Weights of a small transformer language model: 7 heads of 64, a variant of Muon for these matrices.
MLP neurons of a small language model. Each row is named by its layer, matrix (gate and up: input weights; down: output weights) and neuron, and shows model dimensions 304-431. Each number is 500 + 40 x the weight over its row's rms, rounded and kept within 0 to 999. Numbers have three digits each. A neuron's up and down rows have the sign that makes its largest values positive.
After each neuron's rows, "fires after" lists the tokens most often just before its 100 highest values on Wikipedia text that the model never trained on.

L4.gate456:487455576497573530491504507537440522516507497503549528470518541489589497462530525538498536477495447512452530567553459576566527519524486516535542486484463504462533469560521611445528473473465539437533450506468470466426515583520455486490510486485487518489475471476510478551489521496454490480451482493506568466481504468458424499517500490526495533513568477551525479526575502555467517466519
L4.up456:500486503479499460569456465451474502406512517488456491493431478519500520481581488579531472484560491497452409502470497490513515477506540496549585488578512552524502528412516461494529454577572492474517490520555460470500469513506522481499506456438577504517590514508512443501504483541495434534553485536486495405544537526524478519443449508518491537512519535492475500543552508508484467544562
L4.down456:479528578524443535512476526516464426518466455460562541497418508525540481440509504550469481425457524499436529551449495535561427491485555560506465453516519571502508541398488472477489510485540567491453541471514547493607515560461533443500465523552479518473543436447531492530484501591562514479502477503479516508505507538467538556401575528561390498461512425585495534581502416482470559527463
fires after: ",", " a"

L4.gate1062:496532500525436468435532524502522500498460512524516484583540542469444465564534490484438479481506508502500442476521491414456498451574498478505487499499523568416522525512503439567494443423550512467595462520432521451530463511476479547497487425527503454547463478442473505554467480457479494503589533474547455519586467499536536560544459458475457520510489537552498457474532570453511523543387
L4.up1062:498445471491526442508527568484444431490483513512507494542540589410481586483526478509541464486540449467470490482548476519449520546529452501552503478554454559439459516597478467556574434565524512463478491459499487480533562451508527522493567475501480511534531553464586517493431552490488537455557468505542482544495472494518449462490446482560469522501563524484561435504483489470510495462492
L4.down1062:501460524542543506514558516495489441565511514494425446507501534422483554477397431455498434471547510499495550525414580565454533517448504522468574514494448474467539492504477564556523461495504551486466483523478450491454499489435454513515542509507462478456501555505483458542504651441577571437558460549554539429512547506507509485562569444449445471502511499428599431542511500510499561459471
fires after: " was", " is", " were", " a", " been"

L4.gate533:471471505434524493513470548474469527543454423502432530491456412500525440494442490455456471474589478471461484542516492511554493463490451485558479502458560533449464456546502497491542489532487524591496430476453500528524532460485463556469496474529516479485478465437551475495439542432487472462501518440477512456502580509532503530573544508559481447447558550455570508446550498453532521544423
L4.up533:557487476537423504474495489475458461489513459440495562492414456508490447502557445508443505446515378510595566472503446490525506527513398502495492449484488511465430514491457505528499497494496538461486506504489560462485523552467528551483526453545474495453533455514501549465468457543510572390468490489546499538547535589487470557463468501526496467548482546465475516422442499486517449504463
L4.down533:513477515466529392471512496486457498515534461487476447504464491492543531472476513549506525513562517519457468514490517496464586459514506495485440507535547483433449536506534524540515506500551442409437501553444545585466546500527529522460508536432491513529513461542481481517501478509471523487497472536446510554529495548606455550452538471556459614445524476471587530467563487555493494494497
fires after: ",", " (", " the", ")"

L4.gate1176:483422547508540537405529510489560528553518595458473516514517456536455480480465521601484542471477511530510469544497559447489531517512493512451486520525545511472510571482480493502492455566450502438503491476448506475479526502512482552502481507471531524500449437474477537531561534523528524506528467493523500557539551487423535519533505493472437453433548547465494464541536603510465510471580
L4.up1176:532522555530549410483515480502543479448481506508512469484530498504553482446522533525460584518550481493519532495503518540504426472433493447511450561524547501449533473516470546494481505483458439470466507567505468444561518543556537459460496479564525502474526451498455538535504557470472530568506475526560544473466507549555474511471439493530517526512518501497497408494567388592539520494468
L4.down1176:528512586512512516480536450480547529519501490502495513510565515503521522455545458491486494491495470522487512495520505481506496560447471476536563518491513525461471597534459545559502503444520478477505531472527520413515469507557551500439461541501512532475546465476452529479457538458472449483515516489557590519464513505519496554432518564504547504501475447421489554407457496545413510373503
fires after: " as", "s", "."

L4.gate1162:470500500451526480475557496478503499518541471592503514454489503564496571490537547467583560459487433546503577500558507532438494493534512578474458449507524447423456478543499534483548464522491468544506470523487552552521511470479520519540465503497546560528559451531553474547514503496431489550527573482462533494480461471467447548558450503562465543489544567495529442543524527568501553459461
L4.up1162:472432482493464530571528540492534555485477545455486516479484478528513560536476520476505472547542512494520518425563613568503511515504480509578504581514552513511522557451475461443517498558434545514516526505503491526482518421509492514537520412519523461545514503453553503518482519477497490519480443499440496495519445477523446500527507465454484512544489526560479522511527572457568581535486
L4.down1162:477503541435485505591530543546556494436523510494448473436390497586488539515500478532473619456493466557553559466495526501425504508531511465449489559467548512536482490503512504468513505486456502509489571514490499520560480443440423494452524499591522534390450494482488450522426487504424550532490437474453452452475545451456444554456504500439487532554515606462447468424569508508481430438483
fires after: "\n"

L4.gate377:486497460520450545515477468525528529518534456570484519489552451542562479457612534514526529541479484481498508585484448548517459588430578500547508509400479498437514491497461567529482530482535527487569508476491557465479538535509555443469503529453526502450563525491489539462593505439543440485533569550528485440557497534542478491483462516494509474479523572456531454525557545517521536571522
L4.up377:436514564509565459482542487522483513547604527461473546573574465526501455516517464475586509590442461518479544483537506465497567501492413452539521482459501556535482451528501471562542464513555502424494459493475564456522456545504481517518442504497492517467543501453517504529479488455513551514462447490525518518469500492531581486481479492483498499477529499610457496523592542488540471473522
L4.down377:514457606479556496507507519533463411548450507540447423554559550437559551496425483531437528487452451488611529514517541451524494498492512527531530515543486507494473449511536482449461495469562520468458469516431524483526466514493468551510486508515534470469488489435499427505522538377475474512541490524507506525514544554594530490478521508498509462491491463532449536461523459448484528515486
fires after: "'", " had", " \"", " not", " has", " was"

L4.gate379:569457475501488454491546433544483534483495514534482451477526473421557530473526439539447514506488408564511443565578453436559481505485445461532520498503503545472434454509493485502464496464552481573539507508435549541473565434489440528561477463552521516521463472455475578473535493454529482511540507479467444500459464471402468496453527499512514447467518484500457422503492584509568448517448
L4.up379:542481552515516408534490487533526509499493489485426461603578561534471479452546424508563514590472525463512433455464495464511462513475557562533471532487480584451495522495501487518503462482463521430496515512481515521524428476463481534469437474507471479495545518476475467545502510493510532469507499520432456426478465479388476470469547491479403458446434549465528492391451461428558524545493
L4.down379:509562532474474431515515538513589488512532543561449492483492525500522480491567472468489497535493507462552470558543464469584513495470526536527495525493530455522503475470512561474531496450489540485547503484568593499512548471584492472504506529445456437488538554460526458517530470555530527518518487520507460485518461518525521494472545453528450484541514574477508551444455474491549517502546
fires after: ".", "'", " at", "′", " 0"

L5.gate990:495504457459494541483533536545507476493526497471449463525457515557504511495504433463487491529555555515561370573500521509495566488508494467479538502495518429481528525515518402583523443538518521500461520489513569536427484473513443444551465546466506494523407545517582494495503436584469485491462465445499557442491498456456539450525463465520412475531469459469493520503510518548493511507552
L5.up990:461520515436498464447475428499390534500411473495502504479532509542478530478550606530493483545450512443503474462444508560544569548515525505507528468432490466478587478559510464597503445501492494499496490516477533525536512546453476504506546500483438500482447494512468436504497498543420567595477462525485487525536544481486554485549447486510511525587431504459556494530508516551456475474491
L5.down990:547481515512498544514613559432487562486544464483460464478487511562591525490494515565524479468472543499583484558478528501512564437479450490532472496456481482510563454473428535495485495492482512480481555508494428467484532492547471534529480394418551433433470434415421445458469547516459519562445508470524461521480491465488460503499529515482555460419422480533481510549474457483484562481450
fires after: "\n", "|", " No", " place"

L5.gate429:444446515495521508513531498478586488504479436488508507446509473525501542505532528526533506579405539465449555475482528507443474472523518504439506456528545513471516514554513522490478510486499536450586475527533464518503494491525457503526546487568448572502522431535496495509480514527510556470447553571458475455477511498555508489480547496480498458521512524532562583513460528515482444475450
L5.up429:578564454555519508542496535501532455455456406484498503485538503544523484582543573507466567537494559513533557447512491396525556483477535477519564473492501565498527481495529484519474504529533500510498452486432378420567520516547489468475502404490494493472521356439484495520495483543426487509438525544509480471488543572532524472470503478476504531512570479476509557495481572476492583488476
L5.down429:483554513514503537518538541461473509436515552499441531522531560534459462481480465563517545470408487500545518509449449493377516496462539500530393502508489469496508493521461538505435538552523481471463553398490421470488474455501536473479445504518488566485498453473581532498534498498519465532458536536457436466483518507483474529525474431532497533565512386467555539578600491481479493529511
fires after: " (", "A", "G", "C", "L"

L5.gate1154:562493457455548461510604459496496589474526510503519492486513508456502537424494508496532471584513486490493495500563503477455555489530421505539535500446535445482552470512509495446548495482500453499487425458550564430428464518530503469506516566449519461543519478453483560459579459540508464545573489538499570571516456507526510456512514433507587487538516494505455496529502496496481511463470
L5.up1154:519506542524508429545538522471477526483500516525468561475542519488476507504551537446504481479592558486486528500499488495547491478517554509515481578501539503527436472541503469521490515564519464512468504466555475458443518508492568496500505490526489461540573564430498523497472606569493491505482465549438569513415532498476454546513507472501477447469458518542519510503492508494482449460465
L5.down1154:538544505588530514496474491494522498478478504490524472459472471552479572423532541481478544507573521482467500595493522513472490494483545537522480603540526506514466471471510482505563447497453483462502536478495463449487540501489489531506481592541443514491458498480469470459520539484470443528489406597447507474564543499500456553530458462492474497493496527516479564477528540488499463505430
fires after: "-", "\n", "'", "enc", "á", "field"

L4.gate601:478527477538484522540481498485489474488508456471459524481504491498460523505490429546504458529486468553445467542497501441460490478474461467517543487504532612506525458469388486546444504407482558500572485471458522432565477504536475506452418418500503510509470452516551542430482507525487467527491405469475511545595478368451515545473527512493530497539557479500520473468506497485457492414476
L4.up601:525442556460506515499530553518544469573474490504561514516479570470481499525471546509468493495447489511560506509415525490504518521479535515502510492488537447481473554529540479552563478531382458449556539543501535535442534502474407516514547529541510446481445466480546573501427483488492523450538519500479441533532571526503461563511450484412522496442448481476462544517500572515442445493483
L4.down601:486528526473506483466504472513480454467527445469508558527538453484547455475536478488535476534539584551520511512499514518500503418475496505507530508468532483525457520544490436489531470536502589469476565473492477557468549549527413416478466561441608474476524504512534537481464495493465466505470510540537527519434445456552448533453468474521482471521537538443515517515467465481553531476516
fires after: " on", " On", "On", "M", " |", " Genus"

L5.gate671:578482503481512498552438540583446521486481492540503454495580527497514518532592476472423540520465582496470570483553474529536493501478472468364541502572529528446522523496536390528523516468526471461486483468526467515511536470515425556478524544523529493471487524473475472515532550531496438522502459453530466566504483475435532516560459464496472511539588506459507497453461607522455494504442
L5.up671:520442503462505480502571483530486507519516445522509440471539469480500579509431534503469475441473560519526483526483549478496505505492522486504448508456522487506502509485531506547573479542570464519513531490509507476460534538551532484520470515461447548581522543451440521474446516527578505535523480450519489450511521510504483449451484517511447484501480528597550518543469567502468490561493
L5.down671:590479484511524447478473484506502413510506534495532497502504469481507481468460503476433490526495494511472555411446513540546447513557471519508496588445521481466475585570537475551530601464503456539536489529493528491531470519525539473536517490555535478564490527499493548496458540484543525464465502540542425539524501462511430465536476482530432507508488505513439495465508429468490437554526
fires after: " on", "On", " On", ";"

L5.gate512:513563497572560520533510422427463481430534517369477443504518524483512481484456520539467546571485476484491580543453511515462506536481418482452519436506422475519500487482463483479500510449443529491577504472504544545513532497536518535533502475497433514546509387506509498473566551520577505526462508482568492461514406560488530433525492455499512492487461480522554437457554577492474561468495
L5.up512:458528563486467490468491560537530538478504522475468543525510526546500519504570497479549528530435462523496508510524477507542470450416456564468481478470514476468523511485548555505479407538515485499475471523476477559500489427500506505475441494461508559510487486542513516457575470577398443471484457477478465489512574450505465535542538433485519584506554467528533501488503512524500478514511
L5.down512:493496472497481492495453514497478388503418529456498485540511531511527437494513558444569490467554498531573561501523476520518496464443478454584580518543526462526493514512469481477548531495517540516526485531534565597466454593466582437532527505465439516520419450552490487555524452514504506435507499504565552486501550516526503526485443432478586485531483466471526485481454441436436541438529
fires after: " |", ";", " as", " +", " −", " –"

L5.gate296:525459505457451485404471530491496577523465431497444530487508563558459433502509491567540516476521475453553540491529519485507509492467477487548556459478508519550497473497550455461442429469515446503451539593555598451500497460462445542505546473456564480547477493486464524495526433467541468497517531600480547495469526538504488484488504494506496497501523523518496423445470504545491487488551
L5.up296:454514548507526495534419512555486542488541445534488531454469490516461510515527509481581441519528596498509502619531449536515494515591426582523490504478507481479546487531557518578491451517472523536400535490495464496468523479541422474412534483469534518519512478518470532500433546468484495483462525442502454549466459493466499505464445533524509530456499490534471471399427464504490484531516
L5.down296:467498475497365567501542507578502496516511495624529507493529499407523472510535492467481529504532443517531569525499480531508558501550509434516525492472497507482416573552523522458442497450572576560502542527511504499530534466530469503506534493413510520491513464492418531475466490504569509435484440543554523435430456481565551515598523624490562479549506494530433481576457474410503504556480
fires after: " his", "s", " her", "fa", " His"